python train.py --num_attention_heads=5 --attn_scale=0.125 --weight_decay=0.18
MLP neurons of a small language model. Each row is named by its layer, matrix (gate and up: input weights) and neuron, and shows model dimensions 0-159. Each number is 500 + 25 x the weight over its row's rms, rounded and kept within 0 to 999. Numbers have three digits each. A neuron's up and down rows have the sign that makes its largest values positive.
A block is one neuron, or neurons of one layer that tend to fire together. After each block is what it responds to, as a language model described it from the Wikipedia text at the highest values.

L5.gate460:494519518482524507538505520522510433526496460543488467506483489519491499482520505451520526470520532472493485533522490513546515484475512516477487472490521505500489516500524513519519528475507489458511523492518523506484547513570517461519481506503467519507508466488481481535495485497522500513494497492537546532541558467492516476546477482486490506529500460487480503467501516500499465472507459498466484506489529456541516474492544479489480498509490522489504493533494512487537515518498455
L5.up460:472537436528540485490544467490462498472503504523479507510497472496481484507490502503482502507505497498505526516513504483496499492485490467490462530510502467481500475471521517517498534493513485488560525492513506467507520508505548480516458461474497506539545502515535453532509471512506533515485518482467475500527483469466506483490542475499496482482455473482488472552526487488520527482498505469488466492534516497512491488507484530474469493537456524500423501493531494533515506467522489
Sentence boundary separators

L5.gate82:516467503483489505507505499527499463474541459499511514521491474483463542484499532480483542535503423465481541487509488512512452526461480528536488446505513491507525508470500506505473470511489543460533510496514513525537487472521514492476478517510493447458470491480522505554479500489502490498520504516521504479509454503485474502489519523497484505509577498505503467490504470513506508508540521501437502496522493466495480517500483513504471528473548499515494486501505531523532483460496495
L5.up82:488502505524527492538504474489495498522491508492539568465519488499498546509493511514492509512473479488494517522458530532480527509474458533568501486503537489469474477492483470522542452499540539518507448478505475517535500511534472518476473534491484488528537496484536522472489478470490483517493502447532465534535504517484518526470489533493490517514527531481512524523454448495509494521478509513467507503468491466516468476512510517519497488479506500495500514487510499493524466494506482
Pre-verb adverbs and connectors

L4.gate114:511480491497509503502503520547478455523497543524483540503441494500510502506571487483520486505483479484538501430477524495466493519494519537533481511496501484494499478514489529527533531516492514496476451513493483495462520477505530469514406465515502474548497435488503481484464536515496493480508517469529486493490492475520510524496536439493508486473467542489517524516532510513491475504496540499536502537548501449517501528511488444471496483524510492526554507478485497482472467464510468
L4.up114:487474508529526466477522446549531541507534477509500537496435485502508475488537512487512506536507531490522471471482519543439498485511493528485496512499498510476539506522526512524481470530497543502505474557480487505483490540508513472494463466520501519521511486516490509486487472557464476503467469533530510470485518483521447481474481476520481457478480552445486533507517484527512467522475500467509508470505502475503474532508499483491522515514507508504506511482499481500492525501476457
L4.gate348:531476481523487530461466497506533461471531440560485511498469496488478470546483497553480529494476529508495460526490494495519497491502532465504528489554518496502496533505475500471465535531492533524490466467483482442525489523460493509502509525459509509489510537489549515486481514482496556491438507544506534494495490514510501522486511459449505509471468495473499501522504502526504501492494512490505503465520514506545461508478475508505518493498495470488471521484503533503507465547508493
L4.up348:498481510523476526516510522532470514492495524482518479486521493504474458520484506482485473481516520534520519530511486476533447489529483486460506455499518478509527450533498517514486454476495472494496514490486542513514470475517472485491477515492494533490470518508482543521494546473480479459513487490526508520493513460474515509488502482497480500494478553554470529483462517470495469499458513509491467522430496470448503487509493479497528521521496497504534486477509469470507523531512514
L4.gate365:505472493526515463507487480549535513539521462549461525527491484518522515451535524497450526488510526480492510494494484545472494476516473475484505503515484504521494468500489529515546475506483509511496510541482472500494469486494480469437513500497497498524506525511507494485498538490487491507461503478475505482483542461502481485525518465516495498561510536540506497504485513448497495467482513484491524529491521529480469521469487495502519503527543528487520519459516486502474496520480481
L4.up365:489491492495497478538516458484532516503519505460478529464493496502504499478539529495513511571532549504493514519514472497452487501523488477519506496482502496524520448522445497503527486486478535523520447532515493503514453565518482506505490537504467505504492532494515555526483500489529539489456504543475450485487534456502493474510542463521465498521553548515485491522521504488520471523470489492481530535509535473465481484528537489473461519492482504486522468445466476476486507492435542
L4.gate653:513476523536482526493482497532502491475523527478471474494550494530479487518497524516450526509475458501482537500485564502491468434504470509531537463494494504483515492502526502510515517469510528523450498526497496508540492489491474494525472484499510444517466481470544518540503500500471554534484496457479538524546495509541556537516476515488533514470474522556485460496539508499479486461477495490467471504536499495520544503524497490496484526470519479486486541449490508517502466512462508
L4.up653:543503469513506533533499495488468463447515513467492479503515503482463497485509472495519523446487536473503511495464519495458475489506477539491464493550453515467501519552491518541505528480490526471507514541493505507488472459508525507507477521503478481577462503510518508521446479526475483483493480424496528473477502519477517481537465489532487484511517518478503492545468524510463498509491477510484461505474498448483496496535500516457484470474515439440541491528492488551512519494482535
Word-final pieces, esp. "We"

L7.gate9:509533481469506470484504526513524443491499491511512510491467464526464497463511505495525511513498475517501505483545489476486472492503527511497515478535505453491498505487511487466531484483515506497548477468481487548497496507521511500492490509520504511527467496488484475519521541524507488515489476504476498500512493489518491546492517445476550529509548482479511467483460497519556466505498507491538495532519489443532503494499489494521471503456525492530502541485488526428497540489522504
L7.up9:524521489493459515514462497513490497532511476524502491516473495514500470531530496504509506496538473493504539510528478451523478481478543489476484453517478486508477483468496520481504483499529505518480488498465532521491517507518540496495485503526460480462517538524464480474536466548518483525498454477503514499511509514498493501492505521514500470523524447492506520461466505543502482500465523489542507514522521483534484524488461443506452493495471518460511493510490537451503534533497545
L7.gate78:529489480527564532554517465489505453512519491501531505495496549495470505530540485545502483499539557527522523508513482534458522490465554494511514503469537518466512475512515449425504484454485473469513522500520499531530502497505516506490501512477472502505505443514499492471476459472521506501520556494496521485485512500486471479535528513498500509481505507510472481511518510485527470508513484528508523470495482468490491473518497467528534509474452516482505458532514539493461502464528492
L7.up78:495544496525521524533528495529493516534487503490449525481477500512511518514478488503487510467488472488484529478460456545500501536494532462505488534508497518536531486478493513501503534506488490468530450482487487510515525448531526532504502545482518501510504509496501501535512479487539498513485515501461503532488501554523515479504541472515542471478491497485466462475498526452517521498448511503478477504470488473490515477480511503530501486531474502519468508536477448450514456485507524
L7.gate196:523479517549490511460525539532506475495482497517490484465475469512500522529482519519497454524491493476484517512483490490532523506485502454497508523522476464480515494495472481516528519513495452487509441538485506508534505511495526504508473501473506501522521505471530502536484517450519467517497486453454453454534497497503470474477507510504480506505463531503487501547460543507474504487497502474531506475499511489504473480498472472480505567521470479491490506451473538475520485478457498
L7.up196:524526523485478493489529473485509472500486496477517481522533486517485530453431493483532507500549511477537521563509532511516480475495489480495490468466497526453522496461445455470544549507505472467501519487505475498486501507470503522497519482545512528528490481554501492527507489502486482531525502493487517525487469501507505501500467499475508476548500474509509532484518516476454491462482469511486494485485509448493475521505506532481521526487488516513519515486487478510493519503501533
L7.gate260:474459508537515512508479533520474437490498464531486523506519515494483486459536480480489530488500507485522482507496522551507527521478484520528472510534475536497470497509496526512535532488509523449502523478498513531470517495524538496495458496514467472522482482516535494503479491479516493495546523495482497537465503498533475493489515516529499519511480487484498512536451491444499501500486529508471476494494524476491499482503509506500498439496494464539499513498467547474506466525521532
L7.up260:501544499510545537491489521488485480465490483512535513515512514499468478463472459479519509533506479531492527457511509495513509501489538490497477529475482499467520502493495551490504476501511472440461505479520544514482525493514517506497498515522488508507503517490492512521464527504511481510509500477569490532495518498510540530515517491541522502500526476491509511487499468513505556503500457504483508469508515516465469493521494480529479462528515521512482496549533499506456465488539525
L7.gate269:498508475542515533475483505504514480494498517519520517472471469491477477478474496471501486545515525474500532519480515523514537511495491511473461495517458488521496472513496509498527490547464541477502483499509530462490460497550518462471534513499477532553455500483450463507513509524486476506504538463439553515488484493484521501488532533495546512519491506532480492476469495535515494469509486516490512496478534462473497503488490475483478517480458496447481533485494467463476513545539486
L7.up269:497476517473529520498519514524490470502516501506495487491499486482456475475508521521515484494492501472525515562530488546516497521478497448495459464477506505530520514496543469522504471494505531454493528495508492490477485473477476538527464513528549452482478478511515511471508537476539515493520549503515503477494516518491559524528485474469499497500494541494492459508427490501477482515512526503480444472520505491519554462482505501494490517496538470513525478504456498513536483524525517
L7.gate297:475493470483504515472485528492504495516495441472507494477499519518473532468470520534518532484493478478537542555482481541505518525474471518481532490501518495513464528466524470546491527458508515476536491455505491508527499481475495475524502520512493535506495495544544487529467475502516501529511511528469505479470491502531470511484460491493475524511520505509475469513555509513532482527515504566487467470521445493523505475489466473509535476484526533487499504449481526490457525491485531
L7.up297:514553489487522542504536487480499561540486507493490459497494483509504527501511492540497532501486476482517506473513504514482466484469484484520505467495537513501506524561474522482491515502509493466561465499491544526511533494522541483454530500517476503532481471510538528513451454496507475494490500490505483471474528468521485505557535510471470527519502489525466494535521515508494514513484488528466535479497495545522534483514480445504490500474491497544490501516479524476477441475474544
L7.gate315:503498497507448469520528462536505466499483496510514463519466531504485520503537507535482520521499469501499522531443524500524525483520465487483508465512528458471494486513478498496539538475508468508506439463505535544469499563508503455495454510526518514505484528505498523489497541490503504545556508515526480492541528513516563496466476501467499492505527551485496517529495511493507490505479532501485491469526519490530509492491470528525540538528500518515501503543504436491547487511517536
L7.up315:477527510492510510485503494468512469482499525502510461516509494487501514507495458539505470515509539508516511520522490512496518492503497515520520533522529499509521522494472537500543536546499492482524492505507516495513509454479522443464480498501509497528479563482478536504466509495503538508479505532460501504482467486551527525485475504503499541504496465472479519547504540527506490504540487539454484491520458469492472483522450476489446487469502513491473526484501476505547472483534467
L7.gate338:479531471498495481498468499512544463483491509496520513502481447474492500521529500471535472511509521505482485489508506498479481458498480472515506532502488487498546488524535460463486512517497520482490530508506551518500523511540488450471462526490500471504459545517515450493472469487528484531490498469513521507499501524511536481491493495523509482446533473495520452517476467494502497511509505470451487464511515477484483476519520464516465455511488468498529571488522524472513478504486517
L7.up338:473523484538506506523477521500525509502481509471526497503484471454488458505502502512498500508498514517482522501504488486483534477521469485523507496470499516497551487502512477482476523540464533508493574501490561512538481547529488468474452503509501496471494505520521467489454494476513530542480524483513507505457484503503534472483493477506520492452503477557545480507501490480549500488469468456481503448518496494518482444539551495514524492492502463515529521462509518475520502502549510
L7.gate414:520489511500458553529515501486497518489513489496539540495528481497511527511516534490539514511461504491506514521502510525482522486541463550486490506534488442533570501474517498460470482489505511531466485469467482489501482500500501472518462524493525467475480448496497448492459506476504515505513501504529489480486497459510491534525539469464511511493472506462502461512504499510492520509479505525525519510504508446508466496518473499464521484540479529507537503484506520508534491511477525
L7.up414:526481487492510496540526501471473553490518493483487498508506502487493505528502508525532490485491514488518530484495515461520514457518478515453466528521497485518537498524535523521507474464456537508476448458475467492480503472491530464479514484482524488460479496472481486484497515532474545489513490465496522481473495489487480533476489494512549495497506536481507533482478517535452502491447517487514506522469532511479448542518499450498518474545453511461519507496524502489486479492523477
L7.gate522:461472478498498474512478514499548464510521519549541512477469448495519479460542485489501464530451472518510491493487482489494481507542472539524501506516476493570449451476524513506556505471521505479561500463524460496525530530494488443475490511479497478494535491506508473521489537479504511471497492535532509503507495458522492498485478481464449522521565504514549517494470490485481449516488504505493502467537508462502528450509488476537480504482489478492484531506523513503477519509559459
L7.up522:457469517487475525546506502495537463522511513498480526473448493504515482484526543493480504500450430539526449542486485515499504519521478518486495472517525483511436436535514489506539523491490523504536495495526504508530489515513457482484535496468486512471519506491466476513478518515495513503515460502494498515516450464531436516469474465474449530501508482481498481503536503490507501523467521483516512508536510503501505515493502496548498488478507505514510478495502459532503534538531505
L7.gate547:490530468494476503510485473569516503508465523517509506487452420502504509549560504514521485516570460518490549521520514490481467485492511465527497515518491481513533505485510513512490477487513476477477533493469510527473500487538529473467470485492512501505479501498476481488469527458550521514512490506512529521484507541496520522506492488502504506478530498533536473526504456452507486537459518503500491466494486502479459486472485476504500511506514489475511588509531550514504474537482496
L7.up547:503477466463488480519481501498498458499513550516508498503523493430532462503537506475562464522535502480484555531475513501508472488470490485517510509527451472522496480493469534527494484473483477498470517466456527509516474528526508492502495479482479504512469475492483471462456522459505491503490488480475494481492531526518503491523491475488493500483497494535592505536500513465500495510479500486509495501515497500520468531516456483497508521476497479497460575501502578520502475526491481
L7.gate575:498495518508525498478515460480518461514513515538523482507460514499460540472523489488481486492493533480491544541514502490493472467489528552526507516496463474493508492506507513454507514493508475505511514520521464522529490494496489500488529518520510485493514549447499471498503458516497549516521468493495530503496496520503518488511518505502515455515530482487483496468519499547489525507508446492486482506459483453526496479480515497499543511486490505501480531524529522510494495516503514
L7.up575:499482503476486495506485459510526473533514462488493527503508507498430520517523507508490561547492497485469503483519527478463468509488479454463509477517501498526552487495525523536488463502540483509473469517525503507533487501513460495499456497523502522497507493515498465484520495511486491496448498480507532534478533479497490514487510528485478492476550512470499497492471525456486519479542460497495549452424474489506559474516519523460523469489547491441525485502484504517527484563478485
L7.gate703:510541520496471487492507491527511455516479477500467531457499488524485505464501507499510502538492523494465515488460524456528523515545515525470508506495461507498540479521510489535508510487493538470548502490508527481527503484495523443456480534484515496499489515507497490483492507511469487505523502451495492477506474525497527533469528489492528507533503483486508474469475496513493478510434554504557461490499515462486444455517456452476487532489461535508518513464529497478523514513509471
L7.up703:509496506495439499511509483440490480510478516508500502514485454498493506498490527501494491536522494472494484451486472464511507478540469478512500483505497497521549487541470512517547538501474514488491495463500483529510527489521490514483470540507520458497496531477485474475519509512463463503505493457491492466485473517536530532488528491530534472499503506470500524513493495525515443483485468521523521549507530462498488455495448482508521540495478501489512496473555465476507523483535493
L7.gate764:482567474530501510488492528496505508511507484494498483539502505530454541504487467476502552506497482512486529526514480507506464510470445512513500530486549449486515513466436513462487468498518548460546451503482504513552507497552498511504475488493493469523503525495536466498495506482469507480519553487468465450477488514507516512515457507462509522515462486502475478471494489501560468473490506464532549492522475497502469453508450515543493496497469502504489474530548504475495489511528484
L7.up764:529531525523462507501546523491478493474502476450450514507499487500539512532503482483480484495463493484524527504503459513469463529511504492510467532465509474467478515502487511459512515487472517500513501504519467517527533487503467521473477484466479520524497481478539464524512472503517488502506481532493533506493491494511477486491519491518505506514467523552487451505485479470542525485511467488511511489499466461491510450533502483506494500504519503523489486523463551516495518482488519
L7.gate796:512543493473555480500509563492521469492538506511494480518501531511491546477514491481523468517517510492472496540460479478504514470482497482483531500483480499507517523489457545501550548541508490468507536463477547511495525503545528525497521499525524464540476507477523489495458480460496467512525453485485494470494477468499554484475492483488524515495464502505506553501474505498511499458483514487519540523527479472535487456479493446506494498490537481503487527473455525476519475483545497
L7.up796:485500510512485508516510487555516495442460476493494485512506475479498496477505501490470545531473538483522473508452554532516521479478481510468458483499514517510521488480507471504490476500538521506537510456487469512500504534533499513537466512482467506533505504472517489474451506495506525570494520494511516496511432483500558487542510486490499505476460538509496534505483476498495489441525496442482499469512513496529480512517523507484466457512453501515508561511512481493543524488525540
L7.gate830:512477525503507515537501505524490452526517507545515521513552516487480468528501477508473510481493496580480491547512510467478515509536504507461505499526497504531480498484524445506530471456528524488476512556513487524502450528498564474492502495554521496540520507524533480518500487465515504507523490491478561494470537490510511536442563501457535520502539515506519476500498502481497486491517478514508433478475467522511470487469521484487511515528523484488433536477497525461527495524482500
L7.up830:508493484522474526502519489499486467503462454513526459546525472493460488532544555546493487467520508513523534494502529527488524453473504462472482462551455501516507487485508542526498451513503489493479549490552491482493492512513512480527467486508476482526504528560531512496504527499530514516541485537525508513536500499492517443474478512492501510531545506516481489497514505483474520535469493458511495442491531526506509502492473507465474506512475509514502531515452483496498503517461494
Sentence-end boundaries

L4.gate173:502532506499516529508541445504514492522477485445536521472472545529487504508498467525494501470543503522486503558529451474527477530507527487512500543481512474462491563485496475496507484435519471515503505488507480502486500496508538508510459480539515506479529512514498483531436485500499505505502518516478531470529470498523502493507532533520511546449497513471487473517534523471508503510493466496481542479473540488520466497501469476514519467501453461536457493525514486515501456494507519
L4.up173:494512489504511501473518450508516510527505479491544504486493553515461479521489509490473511458525526523460538573493449518508461529496540489493483538494516481492514525463515521477503493441506481492509499508483503539520477461513541462508485493488499496478518475531520482568469485506484496552535528544481504512527458490502467459520505516514499536462493510474499471530523528450505475544473505484458540482473533478499488478550481522506499500518477492493482484498483524547514460503551511
L4.gate372:467475483510472533483501465465511463503531482548507508548506520518466498550518491512471506497493521522510541534487478488514513506460538486513490526528538529503502540440542494458514482441513501498516493505484490526514471466546525439528515488466503511515530470533517537515515451479496532528504493469460504515537516508502470472490530550474472511474489492475505531511501524506488475498493492506492532498444518473518479531482502492536510496530494520486476479529469546542524450514539475
L4.up372:502489498509483477507501481507536458512494473515508471503478523513449524472497473536486494532469469497479528526484494517504465509514542520496509562538518518472474527456491484474465516459490480502512482490495480510523516490496540464472525481493469482490527457478510467535503521490481502478503512550484506492521476529473462519465501526499503510497454496492503484496542555496499508556532463555457518497471490549523476482510492498543503472495523454468472481504508509509551438483500526
L4.gate379:474457497537519535480534504532501561507503445502496485518512505487463510533519475493489517508508489485553467522495507474500471491484543532523455498486518530506500544481493503493506513464505471489542511530539503500493479420525512487514514523488462526486494520493494473490479483528480471488526467493525492545457489528545506481537520475498504542552528466513506437483469474497518472494528519510530509472525487497537506540470453464510498488502481487517476479521496535473488475543516490
L4.up379:499517499529465493533475437538528493474490490506514474488476552508459519483512506544494481511455535510517486529512494533484461520532494445470537556495524507491495519457527506522451531443475486507501485526493501568511500493524529487442498526488514489509498526497506514537492517488491457519504475515461505523476514508496503503501511542544526481492501515479491460505500514459464517553500478479555489495472498475502483489493492484510504476514514484452516529497464496534512493489519499
L4.gate552:517487518523534515508513443517543455511476478490500517474512490522469539519465499510505502509506500491477503490519514493536498491523485507493494532514512510458492559515466483504496471448509491488512520519512531493509499495526539481503503460527475486495546495497476473517503475513517532552475491485528494490552463498467502530492523555440478530433488518560478488492490539497487515470524512498529497489542532470509562487505448512507457495467490465514469501492511513509553501483504482
L4.up552:519501507468513510501536496504545470490519488518504495503474509505474485520503496471505514475507552512501470499500470506533463514528483552484471458503540462478489549487476523479534463473491480482507514488500491459480476476494499469493467504525501516523572475494493490524532498508501507528467493491547526460518471497492462491540483479532484496492473486533472543508499524479519457463459504486515526491528498522502484509516443523472489512523464527523487483476497510494507542498521475
Sentence-ending boundaries

L7.gate16:454517492506447507454477510468535496489484468494478514493537492506480506535490519440471529492504498490456467459488576490503483495505481504525522510471515533503517535503524502474487514509535527454528512474497488527485471492461469515436476513444509526525492494514539480475449509492478489527475512498550464497514531537518513477468510541460511517511518540526503495531477484539499455480464496554545483489542511492525504526503474471533502545517509514507461512454449508490496474537527504
L7.up16:525515525505498510511532477488497472535482475497517482480482503485488525493477522503479540472545495497467529489526510553457465455502497500491497529469509536486523477470536540542493470504516555483470474481512493518473445532508510503528457515470517464505547506494518531547510491453532503516515503491560457519486509494513521508512457517467507502495497512510494513509536490486526490499518507499471469499525499505494460489492469504498495495477504507488506506475479478482500526467484516
L7.gate29:474556507458478499525439510541478521498504553473446479503474479504549521519517525511461498556499473491462474469494513481495496489491504495514455508522471492507541522496504509486529492472527524540483483454473479549527505500459495527531507491515483512449495467509484474512500481494536548518462495507532527470475511503536541517490501530467441520508482513536476489518504482488501482486467514512477505505502514484484522481501510479527537504506467496472469468486470477496496503487530495
L7.up29:507525472470493476544519506486507533514515474472514498475458503488511484457496486535519508508480474526500509476518499470499522534520497492487539489507430467499497497530526479543510516531485480463507503553480560491498497508463488501443466534502513529539500498480468528501521477480498522491505482508539514548472501513557550489531509509461522494518518487477521499498486504501519487531544520536473519513499484498495431500507486506508512537534497488463441496507505518499520475483527464
L7.gate87:493493479470476501500532502497506485501513431521501518485498489506467490518515505508496505474482490467529520477512556459493503472514524512547454483488472478495558484532461473508485526497445500517524483480519525520516469499500543476509469474502482515514481481495511457559462509455502451482486528508507458547533490490487492489488484499450504560513500500491508464554520498493474463497469477538476502431502488483549530476521491523515449503515528506495478527492507512466509513496486501
L7.up87:458494540459464514468508475509520491503519479515461513530479517491525504487468514544499535486560514548507474467499509478514507512511507468516480474530475511498488490486576461502453458504470475544521464495500457526472473451500499516485495548479531523481477471529513516502503480468501494545491547520488521532511485547493455523485507479489474464514530494470479517509507517455490501457515544493537497518535537518515497524495496485450474500492535517536515462515497544517488491505485542
L7.gate99:497514491491528511500507510472467537490506500504473560465522482497478535483471506502535493521558478516483485525498476486486472558501528493522479498499515452485495522481475478480496499493539511531462503482513493496488471465506503465476485474509503516451481507523528496548473502505515516542509532505531470485492507505503534534488484497485494514515485557516530480560502444502501448502536507558497484501491514452490494478486479530484491535504509493553531507463519501477477488538497538
L7.up99:489546493484497470490532467478489494483474513468479523525547484478477495494488533541570491481461504500513475556459506489520499518481479512508490449559533511490481489500492499508487450479471524519496510489473495486499501488507509516459504442511520549492527562526472485499462476516495453507504472468491499485535514454555482504501473502540482494489470508519503511520468448517526473519529480526473526532529524500516465520487512491521497500500493541466530493479521516496490483543526528
L7.gate145:470549507547452478494463528526491457526490477505454485494461550493455509508500466488459521476489503486490498468499517473494528507562496536511550511489491524496503523472490462473495511531495539486534477452512533498544481532528497525485496498499442446495456490477507489485496486468569496490480481469455522540522497506497505487491502501463531482490494502478501503501535513525565508468501501540511497475506514529504521458502537483484474507503517485515539494488495494492516522498498506
L7.up145:476486521516450516591505512515489445483513511523473496487492534528456465513504481438478522486487511516478505476505530514475519484480505509529519505492483515518484499497522471511503483500485505526501491526494483520549513528512498477520497487501483496520542528467518506479491447459485504491457491487523555552488512468494477496522485493482482481524494486489477486506550490515521521510496475454478490497488476496445536503485546471547486526561494515487491485491455528526519525498498501
L7.gate255:504499497516495485493496507519476514514513487470536448468511538540504493488476478517514517508504513517510524509514506515528501455551508531517493517523521452453479524487503439470511491533508468532479463525513462511466464475477497528476483528512514472502498521478514516460449471466495495497526536512488483538474515552541526513468450506508513521484480556516495473473500471472504473501514517546544532503496497515542501493477553534480555492540510478469542490483485462475502512485550494
L7.up255:489487503475510507508549506470518470530455471467535480462467538514487511533536503530493489469528500502531528492477526505509488457529544518484518465487508504468497520549516510544512442537505485510488483505507460478508501505472493508472456523510470494499495443532499493480529506468517504529472540545543436532437506521486497467521481487463553505554549527508520481469472497501529463471471504485493452493524500484517521476530458514536510460532501504508448506460460494448496523516512492
L7.gate311:502493522533483522505513502528499483501527438516559477480496466526490501528519503514488518528513502524493480533485537517501495489524479493503471504475526474459463532496502505501542508511518536545538495475530481484524482500500517507463516504481469515513470501497509517503455534456497501486463505523498504482513463471487493502462506522469530545495462531492498488507524506493506462498481532490499462486464486476509522464464533469459514463501519506483462518509456528515544513457487508
L7.up311:494475523462480518512528503549506429539526494551527467492509517499478466461487518516477528522489553470496488537494491529514507497476498485461500438525511495505506521540519518496505517489514542524514508489490486509521506494531515464463493525471480530542439497486501501474482513460482471467511491501527444500505472449529526472467497504498511510498469510504511521513508541490509492531499533482502478470497490491502501495466495498483493501484518528440473499483452512522532486505512528
L7.gate332:449464474520471519535499521484500451490515470511522529528524500487502450537509503501497496465547479508506535509505509472492471532480516524513474473500528541469504463487490486509515466446489527500518499526505492490525470538480513517458523515493498449459550527548513466451463478439464541510485504470475493497490516481467492523472491526466461495502534467529507471527523514506513486507515479542475489508559520484562514493527526475521475517548537479511496512470508481548494499527479496
L7.up332:519552545490506532505475472558492483502494467515524468505519496473450478527511531480516527504532510475502494528473522480473495449476494516512541472495493513503560498548476507512495460507514486448528493490489547538472470483499464529479510506505511489534497482462523478488510508511526478515576448478548491484479456467521514509467489458516525529496546487503526489499538525487489477440468516541499459519487470521481548477465493491526493540510523491528486529490532491506537515531500495
L7.gate340:459497497491533492516492501505514512489532468497518518493473430515447529458527535488460539507496521506506512495525563502493467486522516543507447486481521480510522492492467474536524510472463522541531501491484490507501469480483502437465479556501477501479516515529539483487470541471468486507516507485496478516505513517500496520471510475496519523478513516490504515521511455454495459474539518530487513474500520508527512504481477504512491473510528510477495536502497530511480466470498537
L7.up340:484461512479540524484521502502508493471508468504501494502476507510486516461486557512491479528480513482494465508488522470482514482515536467504490480472481490517582490533510539537483493471494531509483485490470473528476484489515517481452481502506508488478490480541532545532487521489501509520502473523516498504497463489512498478464520484537546549484516515469507491516522504465471490483534466553484528469484552495496541453533481520535488468522541499508472486474483479533513445481484525
L7.gate385:484516492510494493491492480504492513497506472488500517498484505513463495530454503500490525498466476476469501491525519519489472474532464522513516496490528546504462556486508521480494500500475501533526494495501519534517484528505511529513507467486488482501489483458556483498482538474480532510478531525437517518553509508512539527476502512467481494451518526517468491503497507539528492528508539528469507481503501508477517501490545458510526500494509514499496507465498498543489489465511512
L7.up385:505478487553483471491508508489485495460527473512476497532477503528505479519504453513523487522528475458531486486507530518512484514493451516475521475494491527519491541493535476511454522484462473535485518474511532480501514494492517476520498459494439522538541473482570467509463523485456502507458508457493500560498542506509465463499437516443455481456528518493478538519487489525529486483482525544486507516493509480504493479467509494465498517441540446495523489477470462494501453514508529
L7.gate448:492535495502453466541504499465488478531485479497518537502523505496513473516510520500485464505540524560503492493540502455508512522539497499561530498483522481534475511535469487524501505471499533469514510529520501517534511468484517493476475483479513475450494540517502508509486514503458550524514521516501495512503494485468522556486537513448452473492562505489461478500521461526502463520471507553494507491469518519530504502523545442516526482497521539521437515481498482508524501529483479
L7.up448:471513493478509476528529512465517491526499499480510523546520501508492467481501515531514511468528508525528443532509450488516527522507506471522558449478509507520531553504509526510505533535520544477518528534466507481479486514504461493512494507470519450497520526528475513507525470471499501497497497525466493520479475490516517505518507490455439463488539499487485513510519469501492493549503505539465476483528480480499516502535542467536499475510529498516512494512492485518491490519519470
L7.gate458:501449523477514522497487554475511505474504505521463484475505482499474492481509493491492508533479519522516472544521511468488469495517463508480508487489509491514510491507506533449503517562517517492528492507484555511478476501477486540454516507486525426507520480471525469527509465521494509512473497525531491495503450463506502524434469518502515517531498535529499491506488541540489533460497510553471528509543517490546509442491503476479486536483570465491530501464497486505458486489477507
L7.up458:479494497470501529520503468501489483451508486451485497462440518505498495548473515476487500443478505493525490494512496531532489520518512494489472471495479468492521491517474530486500536482505558522471520508480524505495509542493530488527569501475525475498513468501507475520508498496565445484560503492504501534527502508504481496516524497494491501523509512499488506500486490527465523461476484488530472508518517539569489522487467482538519508553504515474494511488541511469480474472479504
L7.gate664:504501490526489456528441458526508460548486500548508568480484537477511485489516461481522518478521527555489492478505514540511477540525496530525500504521478473537461492493514481488504500437471482502492457490504487482496480518527494473482498497529460488447505535522478488511502515474534523520547522502477475537460531521447523496524509504445484508515478505523519485503479428500560485502494505512524463458486475497498491509529478484542541483496510477523449507464503547488477473524480501
L7.up664:478522510512488517468515508476473433484501522522485472497483490524512522520494492489496496523520457472525492492508510500470487524488500509474491521517498540471467490526457485437493460503491471510509564514527467489508503522524511492461491501493530496475483505526482472468496469477484469494504499520488522536517512509478515484532511506504486498530511536504481494503554517533469482482485464526521475487515478547472494551555476495513513511446548488497497520477520529497508484514508509
L7.gate706:449533462496488481513498456499509464517539488497477494535532481503489499517508503502546504556495508449518505494506493481498476488493504528508477504487536479478487490510502540523493516529441482510460466470515514458527503491534494497493483432477494508487493505461475534470518564481502507554503507534494536507475509507461466517475509493444482505481510470453514511517494511548513487499460468499456502491496533528550464427489488491509486464513461487516534512488511492547510457532517493
L7.up706:533498457492483472502471480541510475496492495525470496482491501513517434528487514512451530511549482488476524517489510504484512530461499509519504530473497551484449515466513483507463472464495496518538464528476544512481422447517466491466518498524501508493481499540500503484528511516498513486488529521525490510475480526491517462469500492473519524508507484498505462534518488535540464518494509539516499516458519523463500476517495503518530504495529492508522491503487505540539510497502520
L7.gate758:489543490544493468518509503512530458496471488520470535493493519518474529499498475501460523514487440521467484506477526453549504456471474538496526483485492464494528548503504483525478545506530500493542503484513472498520519476476474505488509479546487490509498525493528469467483481520469487446489534462493490510472463498488515468492504479492489530486522493521497497542489501523519483516481499521522500515457542526496517471466544448486523525509503474502490472531526507502515481478508548
L7.up758:473522467527497487509524533476491447505500484528487494535509509510498514490463476506494478508506480493474479505526533465526518488464440524480540473475454499515508495500521510479490487515491472477538526472500465493484493524476480530493539493530498477498484558500537470457490488507431518453506495468465503532480526479511468497509474474535464486526504470500504509485485499517514503536505511497530479485452507543442491523451510480486543529513504519462511510514479562537498470480491481
L7.gate759:478503565430491508498523522504499536505511481539507441467482498475519464493441541483466505551516432462497486470482519501489491519507529535508505555527483497517509517508484513486489488529499492501484488485477515519517516479510496542458476564523530532451502507510520494467480508441524542481529509501473490538488472545525513542483503516485548474498539508512495476542525456451552464492504514562523521488473485472510488466487496522530470488489530556546498517489498507517498509501490482
L7.up759:484519541472484534560540498484500534513515498478498485511453476496513486510517511508452497476519455478492505501537511503497534534514487500513520478522454509516484504527485476490509526455486466487497468463496531484484472539479504509512476526518502485505549506545507499496494489461538472536523460495518479544549495523486526487547504500455512484533492480524487521546483458500508501470523487492500476499531450524549541506463496495486507535490473529498443498561477480533488494504494536
Clause subject before verb